Weights of a small GPT-style language model, trained from scratch on English Wikipedia.
Architecture: learned positions, biases, tied embeddings.
MLP neurons of a small language model. Each row is named by its layer, matrix (down: output weights) and neuron, and shows model dimensions 224-319. Each number is 500 + 25 x the weight over its row's rms, rounded and kept within 0 to 999. Numbers have three digits each.
A block is one neuron, or neurons of one layer that tend to fire together. After each block is what it responds to, as a language model described it from the Wikipedia text at the highest values.

L4.down70:485507484531477499482513513517505514559470494494532470492478487484502470529505489470531485477495500507475477507464491495510491458493539472430473467513507504477494507494499528492515535488506495487451499449473529461483457498473480510477473481477519516469495492510475492539504471460505491476
L4.down201:488497474465458494502510509503524494512473500539504516491482475514516453460503488529477494535516505554489497459466511493507522486513492490526513487481514497475492517509448535484537508504489518487477507503509596483507496472487516533487492529468471534490476496478544504514498487501497541538
L4.down266:512542473509465496496514512497537493470534515486513483525489441499471506486474511488494502473489501518486538486506453485471510549486511521512513471518552544469503513508466465507502527484496473518534476535438507514471479484534461469481473485492518483486490453498481509509485444523476526506
L4.down398:520500492531474499497543526494463519459477502527513503490527503497505488467530521510502481532498471480528432473534513519529462483490531480521531503495464511493452497468452540528482468509527511489529476523515485490535501465480517475507516505467485484490515488481512464453561507537523503444
L4.down1119:514531505477451499597508505503511505473490488521522501529497520476501529482470466551523524482531554525509512533537491496556486494517504527503503547514499497530500565490486495517494501524532465510474477497521471473478499470508457526474547483529504556532462505500508528492501467544482539520
L4.down1518:451530459509511483510562466464518525527503456548506478510487493482531508549470520505497509493518524526513487492463460468472504446415492524465529540501480479517455499494514442494523492502524540554482494465519469467488483527456546503493505519521522447524471499497526506521529477490511486479
L4.down1946:537492471509499513506462502506482504527474522491485540490512480516523490505500500521549472481480495479469497469523507464518474512499504526494470509505513465484496490488487518530520471471521523528527484519538486448504474475497525491487489493493478503499498498477489515510494457485502511493
L4.down2172:509485512533493530472483515497439522441450504525506453494455503474460493499510503484534463523452511492516549504524489507533486495482493487468504521531565532472503478457504522519525477501516499494475466482496515519461509464548496466490477481523488515503450474488529506457523520524531558464
Possessive 's marker

L7.down577:490494568453503474486481500487556527504505489529439499507530552528493538484488476503514502465466531559497545498494494516487435508496500490511510481493495467477521479471465511521526473478499527481488487535514543524494499454515518477531541534534516537438456479492530515499502511485507473488
L7.down677:533501507539470516509504529506511502507506519495454530509481506467443481492454508505496499533479526518525517478498537509491473486545472532500513498494540502463504535486526494511478467481460534455502530541559520493488505480527530501443465505508486483480533476456446507533518494506525478488
L7.down895:470461466490473543508479493489482537476492467481510545479522561535507501501507512534500482517530475483532517489528487465492519509483543471495521484471523542496481522477475517519523494502499513474498463462486483501439489467492524519506507475542523491505489480494563501485529535499517514506
L7.down2019:539545507491470523485488487488528472529502519479497478475496526523464518519504464537570540548512465488537482538513492538496529471501526506491515520480490453527514511515502449484504479495487518491463509512515527496495516560573491448520500503527496514462514499497507518476511497467460530514
Plural subject nouns

L8.down709:483537480519472497500480464485484539514471514490488486550490527495519525511502508504502511533498546488503536487466499526474510512505468473524506521522502480518471513490473490507488504512431488478498557506507530477487501505478483440486495501475469513517463500515475464517505500468526496476
L8.down1873:472455525543480521538534513525507544546480538481530533476504426536498538498499472482513501476512484512536523481467472544485503476477485498495454528494466500478545519474446497491463508501464489476469507490529477490521569496479465490456508488529518534470521524520472479438517507514522504472
Part-position modifiers

L4.down150:517499462463508481491494525541491514535521486529541481519573493493473519505550513476501482499488500522467496459511528552478534462489511476463503490536530498488512516507517511515511492470479481496457491525463455446501466490499518524501497513454504463514527521509520489496483486564497516500
L4.down289:505477490501499471489496501520510509500542471494501486501519515486494508477511482487504542502523452500525520457518518540502505497508465466477453456494528549530481491475481484501456476498540502505519518520481492541487513501567506446530478493498494497532510546507531477461493496482517507512
L4.down347:512513534520488473485534521503493497471516484449534523516478487487489504487564538483493495522484484523481506516498538518472529523524484518523498508525491489535456468459448489487525546478544451544462485478479491560454485453483481516508512482505524527515528550496520524513475495473500504489
L4.down1184:542465498554496520461446476513558517515509516516498504499467530472543500502534505506452489519471529467474501542560489455510528486520496570498494477500487501499475516510471533525509460489537530505527471512468517472492509498511452484517532503518519486498520513523467505493501481482498496484
L4.down1272:516487503521455482483474493501473519492504531527512489462480489499500514509511535467518512500504542517517534521486481488503464485509455485524480533531518489484507502486498497538474533540496508515469484490481513453462501487509504516549522511497521497472453501555527487533514496532506468437
L4.down1469:519473487465505502503496498505495461472492494465521493481481500499508538548507537464490516498473518459532490523494556492525486494484503528493515526497501486548517497532554482478546535469516503500532532489469558467534487500536482465476537503462502476495446500486497507511473464537468524490
L4.down1603:514513506506557471524464489483483472529515480468489567507514484530521516484528499469452493507507525521521502507466498507493499505468473487491509514494476500476485466547503480506452494475513513486484571514513489530473484517495505528550515482514512528512531478498493494551503491527513498504
L4.down2260:509524497502467527511529477496511488532526484512537513515528468486520510482509486499519492465469506476524478505519544511523488453519510504477549501472473522529463481521516512536490467507547502539469435520486549515560530501530491499488541490547513466505509514475467484470529519566507556481
Census and table statistics

L7.down1:478577492462526464484495498499527508490512490491506476505560545476451517522504526504505486473448472466495512481488497514527487499459482503483526506490480548523524465506510480524498505493504512498480491466518483463492469486495481473518467498508514502488481509463480550462533457479554496493
L7.down232:541498489477531509507518491473502469458506536514476485497464526521496503525498473516506510513499506503475497512500476507503562528520460457518457442506516456523489520526488535517466541488500532514497534511505491521465450462473535523514480513488485481510497479525515460472488518480506482504
L7.down1827:496516509489479492503498512483532513483513517468513483480519566519513531511523493452471481505498470489497513516436514533496514503551518516470516484508544509543477475475476537506496492481505512529540479477507510491509495466495478480518521483487534476525499493508474542486491528493536505530
L7.down2217:494499504474515511477514479479513500507512520519529504473482507516525472511493502513495489471438533504525509527476507497525535454491498530525465460447514508511489505478522541502465516485504532478499522502447492474466521473521518512516487484530519492530521508484546490499494482472475479464
Clause-continuation connectors

L7.down404:518507529497499514522498465516500525502515521490518437473484468491509535512488499448526525483494563552506551461476492494513502507534508511447476486500496481507491528505511496504484450507518544449497470511450466455463500519497488529506524505477495455537497511507496476494480491493535543468
L7.down830:512532495531523492543540481498454468466468509487450448530513561530500492512506467499472482506518499515473503509520537505502514509480533453537485463516477477535508499515514484484509464482491495530471460518508503459495480481503473548476492519522488462520522529529434491488511480473507509508
L7.down1712:492557491508485475521506535476488475528504530507496526534474507489512500564546521542540542499492517542522502540493540487509474506494476555528473436544500536468461496530526469505451520491471493455536497517526477480517477538484509529475497508481513500506548530507534535500429462526484473486
L7.down2119:539521527471509479521480503527515498477489537532500490488441534506488508504471526489511523522500508503497509476477496485500510486484495484495517499473493527490489486523528547480516486502573478506482504500447500488499533487522475508451500465531531561479486494494487513435504464498448485542
Definite article "the"

L8.down141:536494500513489458495469485467463521526482482495509465476488620520490498514450471479467484469510512481506483490514498516516510533493486516518484496532511522505528485477513493492484544482478494505485497534506479463505535487499499507472432476520490486480498502506530491505497522537546496526
L8.down736:502501463491536535515517507515447552566511500488451470515458477500487569470525496521520482473553532528466511484472500505456453520539511503495510529511471479533470496478500488533460564531494497535508486513505489442492491519483532473524474492503521495525471489481557508506506521512465486527
Before abstract head nouns

L7.down559:511499509513537490514537482539552535514469479544462495493486506537486500546463535476518514486488531483485507523491513492524510539523530497488496499462440506493490516566545513483521525504520502506536524522513467465450528509505497484481485482465429520479497467511503515455498541497464498542
L7.down766:493502491481487491502479502485522522518503476494532553518555484513467478504569460473467501527522489486534524499454535514493517459547510507499460545482485452500479489444476506503515477523514472495506510488498490515461490508536483539501518486541509491468488521473528507480494497531491525507
L7.down1081:525550512579498512534564515519501486487512489508522526470476534514460509521483459494492511478509538516465499467507490512506538493499525485538504529506496503521508462516488512495461547494507497377478522497487506493479510489483538480501504483449488489487518499463491494506439471508436545534
L7.down1531:500493512537470459499532476502486509530485469548463517477517461497537486481559487498469515479454475577498541502546432503531496524486515509437455474518520498476474492478555537507511523505478573485536548467532518528498472484518483488504462492556493460477514487486504523499490525515492514512
Pre-noun possessives and modifiers

L4.down565:515537536488506504486522490487511508523517480479571526479468520448533484524493505501506487503494545493491520522468489539502562507482501509492491527489490527521522541501498445538497449499499507536497473515535511531520508532555476496503494482494492490422416517496509466523471539552511476493
L4.down595:512495475439507458449521517452503492514544538505480476471493472497502550489517497516552503444510495487484560495524524517487544538486477455471521548516503543533444502459495508453446528506500471460436486491459521512497504495507476487519508525495561508507509494485470512451509516534493524509
L4.down623:526475477500527477525528510490491513558506457541525474477532539460478506494435495502457497543451505500449496496497570475546494524483523489517462485490455547492454464438476532516518503517482494510501510535522500501559509494517483468531466516535486490516468514540490488480518470490535510470
L4.down758:481521517523497500480507480497507522482530485532504514479529495481503492531499528492484522465474512504467470490479486527547535490468492478520488553532515563518487535503528466520469531507516494503503524504496511478581526493511470476553500497508478547508512460480482495484514460475485474484
L4.down963:497515491491504496448521540523526497534540513514487505491530488519516497489502516506512487514514471456529504484504516487516494451467469470476484510495464509508517528511523506485525470490510497481505493488497458473499522508488548502500484500505478506475517560507501494536513476481503507513
L4.down1482:494500511565528476507490505504502551477538500451443447473519498507489511538525505524504494495548504517489496485523508489552522476501519511465506507482484520507529525517519515483497525504514520527534510512549478542510493487492467458503507452476505486528470478532522473498529546524536522493
L4.down2229:541504475487527510523511486523552487512498498537521499468489524486515515591477508474512463552530524506481449517469475477482525506497555500490500514490501553486496517519517496550486532513495494496485494516478496482552536477473471490523545536457496490547533473531506501502509509512507507520
L4.down2253:521522478458484506516475511482475499527483457503502530486502518460499510490493509481481492538467507469534478502540513519491526478503489518512479495555485512502464546491487521501488510543544528496498473544496488478474495497499490474512481515509511466491503509478550495490526474492498491522
Partitive/relational "of"

L7.down819:530504531500481485511473487481547458493547474528502509503491512519485479487489510488527498531511468483551503492509435522530500550507487501493501502517463505476502462502532488465449491515555524474542518481543494503482503545487492478505479493516491514463523506474504476528457517500516509518
L7.down1280:501526500516493494545520490497495508542518466496424554475533516489481516512500495494500466499511449480482485488517501557492500479532498521541503519495486477533504467493529526542470499473542481504508492499473470488506466519491473509501472474446561505466494502458534489514491452472479491482
L7.down1562:504495476486485499518485503525519530567519492508544441455508534527486480529470515537518525523534501519506495484495509499543528436488474519494519482514530501498484491498494493510476477457485486518513505472486496504473480492458509500497481470518475508508485551490518487461513495503516505482
L7.down2262:485474468472518518525498499503521508542538533528497472519496510470503501494417477523505494456527488539525497497487473449523502461529490517528498514483520496472510484500492497458482456449469498447522539488501484496494500495507515499449504490505500489481518535482473481570463533533514515506
Pre-bare-infinitive slot

L4.down155:451512455511507496496471477492489549518471478506499555486520520519490453488519478513505479483458524471476510505530500534479535436475515543517528487457513496474496495516525470517510523493435469503505462495492571538494539541458513487463521484499502503507538544533479466492485457483480548490
L4.down415:512505499509492490488467465500501496482484559485497459507521514516516494471549521488472488518537487496495482438466466465492508486529536510504486486523476475530498446507520496497498482526511476510537533519495495507530532469511514469525521556495495524488461494506476508483494495486524492487
L4.down434:513493495504505543483515502469474497489501530515491511498458543473490486506498503553478509539482494502516501492428515508486492470520521497496490532495487462506505496491524469509472461495462501525503516465509523481517486504471495491498547514497491481492527510500512501478505497480469487494
L4.down447:489505516533485500547509536486523534521467510476522520497513543485517484483529488514501507527493500517495477509455535495506461540486501512486505477451472516514535535525482504483519473467496507466453508498486473560553484514474478488545479499516504480530490503498524505492475489508513475491
L4.down793:486466490514508502483521502473539535543462512473560459514511483546499495452532494537512513514528476445522494440479486490530493508498507520490520511508466482494526455513514549485506486463500502482526515475476504530489450517488498487478502524457491524497437485504537501478522524537534506519
L4.down1107:508491514517487517546485482534503480481498560506501524507502517519448485532523479494493537476489514450532479512498510494507494511535448503500493545501521500540491495548569485455496505480498546531519470514525499459512518500500492521510545497470499474514499511488503484468509518493428524515
L4.down1485:543559466504468520522483470527522506516498518452505473527516489465498507500535540502489564506499487500461514483483522522459493512449545529472521459496494519489518479507468477485503510508483481518482464521521459498465484501524496510505503490534481484482472527523534492518483459479519494469
L4.down2266:507508525521477477463444505494519465509530526492504467486500507473541491461540534516458541500504501490491497434486466501530495527479523526549518525564470487507485458482492472488530491501479520482496491453494513535492495516488521448484511504480465553519476500523499498478502568512470519498
Descriptive "with" phrases

L4.down64:558494527484485505502503447519501494523492500546487499521496457545488503511552476481488562462474520532490517446488476493489500500512515487515486502513450518523498469508491463482461530507437514516469457536494505523470488482520522508522526489511517528506490523466474506499508458473503527509
L4.down390:447482468488543499526520504454512468486509549460503494496501512532524506487471491559509521503515509439522483481516505502518503526464472513466546438514521437463510469509515518478514487524481500515488536491509489523480486480516530505507509489514527470504517498490461498495492480526568493503
L4.down433:470551509523543535494495462533519526510480508505486534503498559496450541510477494504493513479487456497452547474506515536496443496521476502522491415503441536502499516522535519509500485508490521508452543500520510498512492445493492492479501523507510467482471491491539509464512546481533476480
L4.down886:553485457550477496445550510484470424470522469506482500494518471511513533471523519487522465530431518507492468507449518498495558521482533448527512464502484494467460541482529509513502494510471511510522451516498531478497481523544512493538497525475510472502506492490485465514459497520545479503
L4.down1250:523504497500529474501526567479511534495484473541521487482492509476499469498517493536527467516512486495474500463519484528504517490510469513485489463460462464506481469450529447532520463479485451505536520490458514489516513504515468478527430468473523534530528483537513540476518520512461507508
L4.down1308:506489517485516507532442483491478503484558503522449464501499473509461473501524482526485496522482526501536496554446456489515496544481501472536537502501509510528454499494512517484504501494452538519464530488494485515500499472499462480500494485453508546463548507458500491522488534522476530455
L4.down1627:504536504526508486519505504475484479493521529503524476513540465556483483529481478486505494481502517470456523515490527415469515476548487549450499507511516504523465537513503485514489497534488481502514454436554469510496468548499520501467503470547507482495504544493502509455502477499482507472
L4.down1745:480505529509500483502538498507501513499525503475497508479521496517490496543495503512485507515485524478503467507492503501485451500504463492456504487483463490498512520488546490537533503488449472508495496509483498531517543482514499494512520461476534503475475521513544510500520508451471516514
Opening quotes before phrases

L7.down1124:493470501481502546555502494470463476520483485509480514552499545479464485509480482501527516459494485504470481491515488496483456502528470507526503475459506474528489506505533473484501536490502531467474482534478489490493536540521531515537482484483525516488508489487498466495473541434510506490
L7.down1336:488485497513486550483502453503514523531483541485492500541493504520467497466522500499500514511508474493487534454476492551476516515535519517502516531515480525548507489543558475520521466487420491480505459515504493473461534457473517486454513530485483479507501529492486490507517476498516481495
L7.down1518:490521536472473511459470490531517462466472504537511513492494517465496495427492499509502489502519479498515479518525500487491529511516521494509505451479490475520528469529511523494489490526478502464506531508522500479518543505510479556486538490551486513522502526478495527507535492522493499483
L7.down1667:494494476526515475502513467533501491489479489506486496467492473462522480552512492484504476516495518491488442482505521507477503489506515549502480530517527485503550448472545515504485442534501437504507511498478546503471535523519539541487470506490508504517501532492489495490466484488467478513
Spatial description function words

L4.down46:522525499534528468542493480492470494513536540514513498466486517523505485512483527548513484477438525506462513508515503552505531515508522488488519516509475523475517503496509511522500508538448471488516495502535491538503487473492497494473537500513498500508492496505491477510500503463485481466
L4.down745:465483512497490499469486522534504509524492537509526559486474509500465463472497504552465492462488537435466520501507500496518518514533503470458488545459512527486504522490514486577498533486489503478485519499449519481498515480518482516531478530530525500475479479520509504505494494513477512504
L4.down759:461536475500504516489492524506497495532519504506492474501510491482493506499477483515491496490486517531511475460508530520471473475514483489508496514453493496485463496509470473473470446486492530484513524489549476509527521496480522497468473544492476512499491502483477499549471497499506484494
L4.down760:501487493536499520467491476532534502518512498516462527513490529458486527503527498486505468489475517520538497523485508526512463508459459501513488547522514507527513515498479515482433469501481461474518477510559489521532527459518501488523489490469500496508499476471483449524448513504530514521
L4.down1200:536474553513530501476476527554470525507527514451504521500529553516511496478468564495543504529494499535477493466481494517497515493505505505486484478522486522452521496507516516484502511500489493557533499511486468478482489502496480504520470498525530490495526540491514531477468495479508505535
L4.down1606:461486458478491500476466544517482476512511502497519500515490537484500552521472468510471514467521492541484558501495470523552528532501503532463498477539462521475484507477490509479427522498475528510483489488512484538535499445549536501530500495505463510459472474464501510490513538439478510520
L4.down2206:525512497490482489459528448523515488526499518504501528520472481481482464504454508500491531532458482508527487493498470480494482541547559536495485499495496457534529474464507483508493523549461513499506468514494464507512533489517467524495491542503512479438486517495493489487507499525495466459
L4.down2267:504530500460523504514497482500472458485450497501485505471520521512493503504478512506502521465483505502492503537511467522484515496482473480491498553467530533511544499530535515503519556461506529493487458501514487504455448449499508512521492497495539477479491563461513488484489507508514469544
Infinitive "to" before verbs

L8.down87:480540475516502501495539498507481545501522507494514489520509465464493542537533498498483482507497476501471543489493465498492482508473495488472487475471497469491518545504497519537468514523494496504538474480441540512515508505498499474482473540525520505503543459502471537511483519472533518497
L8.down2077:520515499463543506506484459510514544465490466485517528484512508521488487468496543520544524514498472463475524474462465520502473496515497520503497510522494514523486442529487487513520479494517473484507460523488483511470496489504491506529496484538491455462488507574486542485511508465517498443
Postmodified head nouns

L4.down249:484534502452559524469500493503484495492454515538484540500497476535528448471532508479489492515502506488511505528519499486485518468507505470543467482494497524473516552463529500551478428469477502501495463507498499514519488519473555472459508470447501491527512520509487492507514453507491496488
L4.down458:486533499452492487483500478516516525538526469516496530526486519484514527465479538489530487482555501486461489514500512478489473485555521499532497488527487497537522483488457510491516548489466498523512509532447487490497516522510470503518510530533510536499510507530469508527518521498469464502
L4.down811:522514547528494484516481537509489460495491531491477531510496535516514487518539465490483512530525499538430505552507468511504497485503510462517486509454487463448491537534540464522506522497506466463505511532491523506529518536494520494498541484494516542517485471531488459523504504509515478532
L4.down1477:499513505532493502496498520472447524496491483488524467543532504483505477504498483531490513479488499504515478512555506502539521495460487498532503497537470473457500489470497519484478491467476488490473495502497567464516530489524479514494461494521520477553511542539498508511506517489499515481
L4.down1506:488507520445525512512482514507492500471526542506489504496491535506477481513523504487482545511524517499523484497481514503528485550482458476501510509484521524540522492502462492437514498508497474471520464477482455516514493526478497487471506496525491484508549476508493484531548524483490529483
L4.down1774:518506511514535537489517458549521508499525447485490531498464506484527494462501506523546514503505509499472475498477520516483437468502531510524482520501486457501512534502483546520506506498504506486465496469508463466495510499531505492495494498528485473508517493539516478480470551495486527497
L4.down1886:498500497487489490483482536474497480455486529519501496550509480503535517533499569509510474547505478512481487478538481478491545506502468471511464487519500526509463546491480502484482506465482501529498513504456506511479455476554495460538518534533483478489488459491540500513512482512509472513
L4.down1976:461510543486478431502479506490536521544498501466506485498508555544567436535493484482529486451479526517474481520557459448513480476473474506498506475506526499493491500494503536505527502454491539527489530499501525505480536514456487520508496514468493530485496519497502482531493504519468479492
Linking words before nouns

L7.down266:492512521492522512457458490522465504509469524452529501513511570474527518519478517486494525494475517529506496495492504482516481497497492519496502528533479491494518485482505497522502501514490539497497511481487528534504532517447515460496486466465505502512526504514500511529491539502526487474
L7.down872:515484484522504541524497508472440522510486457513470504483463524532496505504508510459485509473528510514529461501504509483526537467507498523483503499505512508509516525461458484437478538533494489532506476469466473489508510534515529493534489488474536496501475521543503497479508541467482529531
L7.down1571:516537454501498507481508510474446503528494523501468518450530603493468521462481544510489482502486549490492531504524512474500480505477501516436533512488501519508494516488483466493451551533485514486503482511527509552531504522492490516470502486493491480496544450475483501517538513479509526507
L7.down2265:480504519564554494519496456541485464528523514491499487495511549500501539486524498498485505484475508485538492456467470466510536521526533500511508530465509503527518504517494476520499580512518548483472485507510513484446515482465481491528456484545499494493479500461571509500491511507504514468
List coordinators before next item

L8.down97:481524517495455473484498486443498509510534509503469480475496530531503535528525513553560513489510527489522502523492489486492490495513496471470504500468506487507531498522487496499496450483469490502487484476495502429470506518493472497495474453507501510488494488455487472493475493533550495478
L8.down710:520507518521514530500452482507471537528526487499481502489514526491508511501504503521499502522482474510497510450488478524476489510460484463514486519506488512460534476484489485446517479491528486492503499504488486433448488426476498553504474505490512523483538449504543492464481521498478488478
Pre-verb slot predictor

L7.down1057:467498536523503505423500498510499445526488548505499451472482585494507494523516489489480473491475478499449489535495513526501491515479555483494425508557467507477525500535463504499489491501499502527528454519528486476442491521522507480501490535484463508471479478510498484529501498486507482456
L7.down1170:505458511493529503476494460496503505480484527476545486502490516499453497507498502484456471521511474445519517494498516567518496474518527484472535516515490523508485516479489488470485546510482515513479486478499533485503471517516471478508425491528521549482494505488509561520539511522510495509
L7.down1306:508501491501542481531512498487479532501484523497499542484525512511501478494501501513464484473498512502526548504492496477476478496459558506508514522496505499540510464517532505480485529457493524508522440501482533463516515493512491489515459531496504541493472519520495501517528520573505474483
L7.down1693:474520546488457524515512491519501479509515500479510517469482544493467500516514490489460510487514471468498536468485512499500512500494504521454482483506451468488499556541477487494526518484482488503490479513495472518465521496506512492541480560513509455529471497453496546543488486475483519500
Before upcoming adjective

L4.down135:490535458543482502501525540542505465483519499477512522542517477466479541505488420500525527528495506468470475484496495490531520501540505529509476541469504556501530503498485547480471504532461495508468533493513498469481568461455538477542495457490460507484502519481550503493459484512495487554
L4.down199:471460537477535497463485501553526481527507466565491507513503523470496465502503495528496481500511545512502492513572467541481512520491414514497481523494491533508483529499502493489484527499474489504450493500534508564491515485525520484488522483499512518508478480490486458504511506499458527491
L4.down946:470531488476503477531491541516512510490496488486508501479485530497518464469458510527533540494446489474498531511467529438531485520518523521493504461495497531471510498520471511485453508511545509494494550544502543528507462530493504482478486444479497487534513491526519451483553484482470509542
L4.down1324:588469507454509496465505517463501543542432517484502524542515482469471485534498486533495497500445501505504485471503529493522438507499473503538481484531495462452530503492502477536528515514532507467473498460503476494495529518504525526519480513527526518505498493463483529509468476520456462529
L4.down1335:479472483452517487443490531497490495556516510484473573553487468499445532501488538558507480522489522503530501477528468518500488521525513468471575510460515498519454496489489484532521478485483488507496454486492523463464507476497489459524481492490498505503481467519546472467528526486480492514
L4.down1451:508515470526498496531475452534510534533475485474530553509492490520486472518507461497510496528516491546483539527479571518498499540535509477546500505498497450499506494496479465484515478440483503466499456523510507464495504469527501499494498451507491520456503424502493517550498533481547524534
L4.down1883:490548468530507500484460508471530505480459487472511460522496486506488470485525525512517448460464499526511547478495495484544494491489485510490538565494520534526509491495503490519509522500515533520465489477479525490496513515477525496480513515503532499483461485492513493511494492487472515477
L4.down2049:497499487482501560505560512530551524471510505469537491466503532531514506518523473504519550493504486498494524480482474492510566514489469483508481435510492458495510561526499500514452506497512550528470516501514505488519521508465496526508520454458524481499477477491499498552513496498474500506
Comma-and clause continuation

L8.down419:490490541501512525506434486513515507499480481527531535468479513458479514503494517462522514490501540485498506530538514502536498499528536467518493516504517574551547470539500497480527476508542543499511491473505474511518484516509536494442478505496469529512466508491476497486507487484500505525
L8.down937:487493493468492479523480469516445486477468434536493516523529518511504502453520501515504536459502515511541532516526496468498506519492490503498494464477539478493504480518489482506513477506535475469508534467534505461478499503503467464537519485493490512517455575454481468489473498510498503463
Article "an" before nouns

L8.down651:506473534461511520534485487489527495516506503497502489491488472478504474539530490492514532503486490491533463484520529525499491476479514531482464512573513515508525519518501477489534528471493475484510486470498452463514507506431539491488509470523510519525455493529482531510507509494523470506
L8.down2297:489508499500499438527488511518470468541507538519483488480483538483500501496469474527490495497508530476552473533439480491494513461481469502522483504502526482503484461533505485493501545490490516492501515471525464466491518523525480526469475479469494469527452454509497509509521531497522512522
Before-a-number separators

L4.down187:523514494491519506496490432471537512487442472474502507460486505483499521485504507474496501526512548537518507571481495516496505507490553508456526520527539504520472488517495493478516560491495526511456495534498474505520490481513494475495497464536506533462431473468497474490492440457516501483
L4.down291:491500527528482524472475483487461485456536514521468470495513456503505534475465540482479533508487463511491497488498541493474514498511511530520519432519515506500514510527512477468504477482492470477499530519522478482505503471488492498528535522509481513411491482514493483540498516550505472514
L4.down696:484496516490478461539488479524521507524506489500468476471521513484502463479552523488490473499521469475478483466484496536507526492513487473528518490551480495548506500538500456503481496466462509544475477497547476498504552478493468524493474469472551512497524501471497484485493533450495461528
L4.down821:488478480510503542498522473445467534474491497490475551498520478489512487480459493486487470532511519508536528538542496526450506493535515482490515493490527500491464496505498493512471463503498467530491479512510435518488500497506491486483504498499476503481503454509528549475491472505520512469
L4.down1076:481570544516482517502473536518467521505524486535483523496456502521469480474521507524470532483524507502490492520506499502460505516546539554535484502537494532480499477517460512488494518510509506505548495539478462483502432464480469490497500488461480511464542469468518500493536495526543473513
L4.down1411:508511460485480498491459499535514481478494459517509483515448520496511527491484512517503517524505491507465506477503472493465516470463519479512531484524506489516479493474506509484521470480530514507540496511531492510506523501505392508506541477491533487495505508523493433503499501516519514472
L4.down1939:513535488539495548526510521462519486500490493521465474498517455474502476455508488518460460495535547530509534509468505480511474544505516453513488490495505475511492490485486463510472528466527530503462483524550513492470514480508527456486477490530474512492463490508486518495537494480484512484
L4.down2140:515510527492524437453494475490523473510483527514456516520476474510518545517536464499492464473493499529502532491495485475492511444508498517479516508535458503486460528498476515567468511493543494525487461509514479477515472500513553505520530507478505474476532497480505498514422508524501515459
Phrase-final plural nouns

L8.down22:484493528539522523508491470455525487517517495511511539497480453511489491512455481483509501506510509486507528493475499517513506496542506543521524517485522470476504506522537513500447483479493535477516529541520490515477510492517507487469471496477506484513530491471451480518475486500511502525
L8.down44:507474487481504527519455490521515507490508473485471466502500467517497480484473509522517476482534488478535460477481480503515499495513496479534488519482479502480496447551509496511502469492522487505503481490495497515496514511517496505483477494505478518489535506475491501530518520557481494509
Slot before a verb

L8.down830:481513478460507538509524486518487476522531500464480483442520591512490517499476486503499499484500495512554501466489546489494532518522497502546478524488520463528518498502506495486521488455512490522464499468544500464481465504527467501482488487514545511484500505506525509492528513487479486493
L8.down1681:515488458513505498535505552465488504505503520514514512488503594466551482531502504541488521516478490480504528491512446515503476470492527520509517493487474511485486496505503494514498510502511508493486430482476530512501461534491514479523479518469471505534524430477477479512519515495547525484
Coordinators between descriptors

L7.down332:481485492482438473477512519476457506458521497486516523481498460449514477507507528465525488531516544491496490478489485465501499489482514475502480540517469505522530486526478473472498490502497522517513494465506460483521521513501485520493521470505505524492516466509508456442500507523550506526
L7.down778:515506538451507505496473508528525492503502491497479487512529562468535497474504524499469489482509498503485433493529472480513486537466527495471510514507487445550498482510517485480498510509516503523506468503496511496453489495479536536512485503475515499481489507497485441509443474501510468516
L7.down1275:504468516473532539530551497519516544493505486497514507502500503514538472480526506461544529494474512541514502519484525514502503528509479508467505517535520507512498493535484510555499501474461513502512513516461525519470511482494492495479496489501506481476499489467507471500451494483464493506
L7.down1930:490516521528550520479507522521516543533503481499529508540513514477524493490487505489453501469467546538503495482494521488530517530482486537500479471492479495459477462527473490474443511562478490528542491501512480490489499496491531493530494516523526487502513490444497502495458520453476492497
Mid-number split tokens

L8.down823:501515456511518516510580488505526504525474499504524533513504493536487501502450512548499510469501510493439541523492523454448501488499523482519509482486547521546530514539504519524452494493475549494538509473501530501495490479495457477498486484489501502482492469506494489504512500502483504524
L8.down1768:576505466504517486512515484510519540529472434508511541474533509507493520507492504499483543467485519496513545470543500500511492550494525487513512517469534493501464509481486504500467472519483546538499504535506506496493495457489453520474490535494501467537521513497427490472520461551491511523
Sports season-year tokens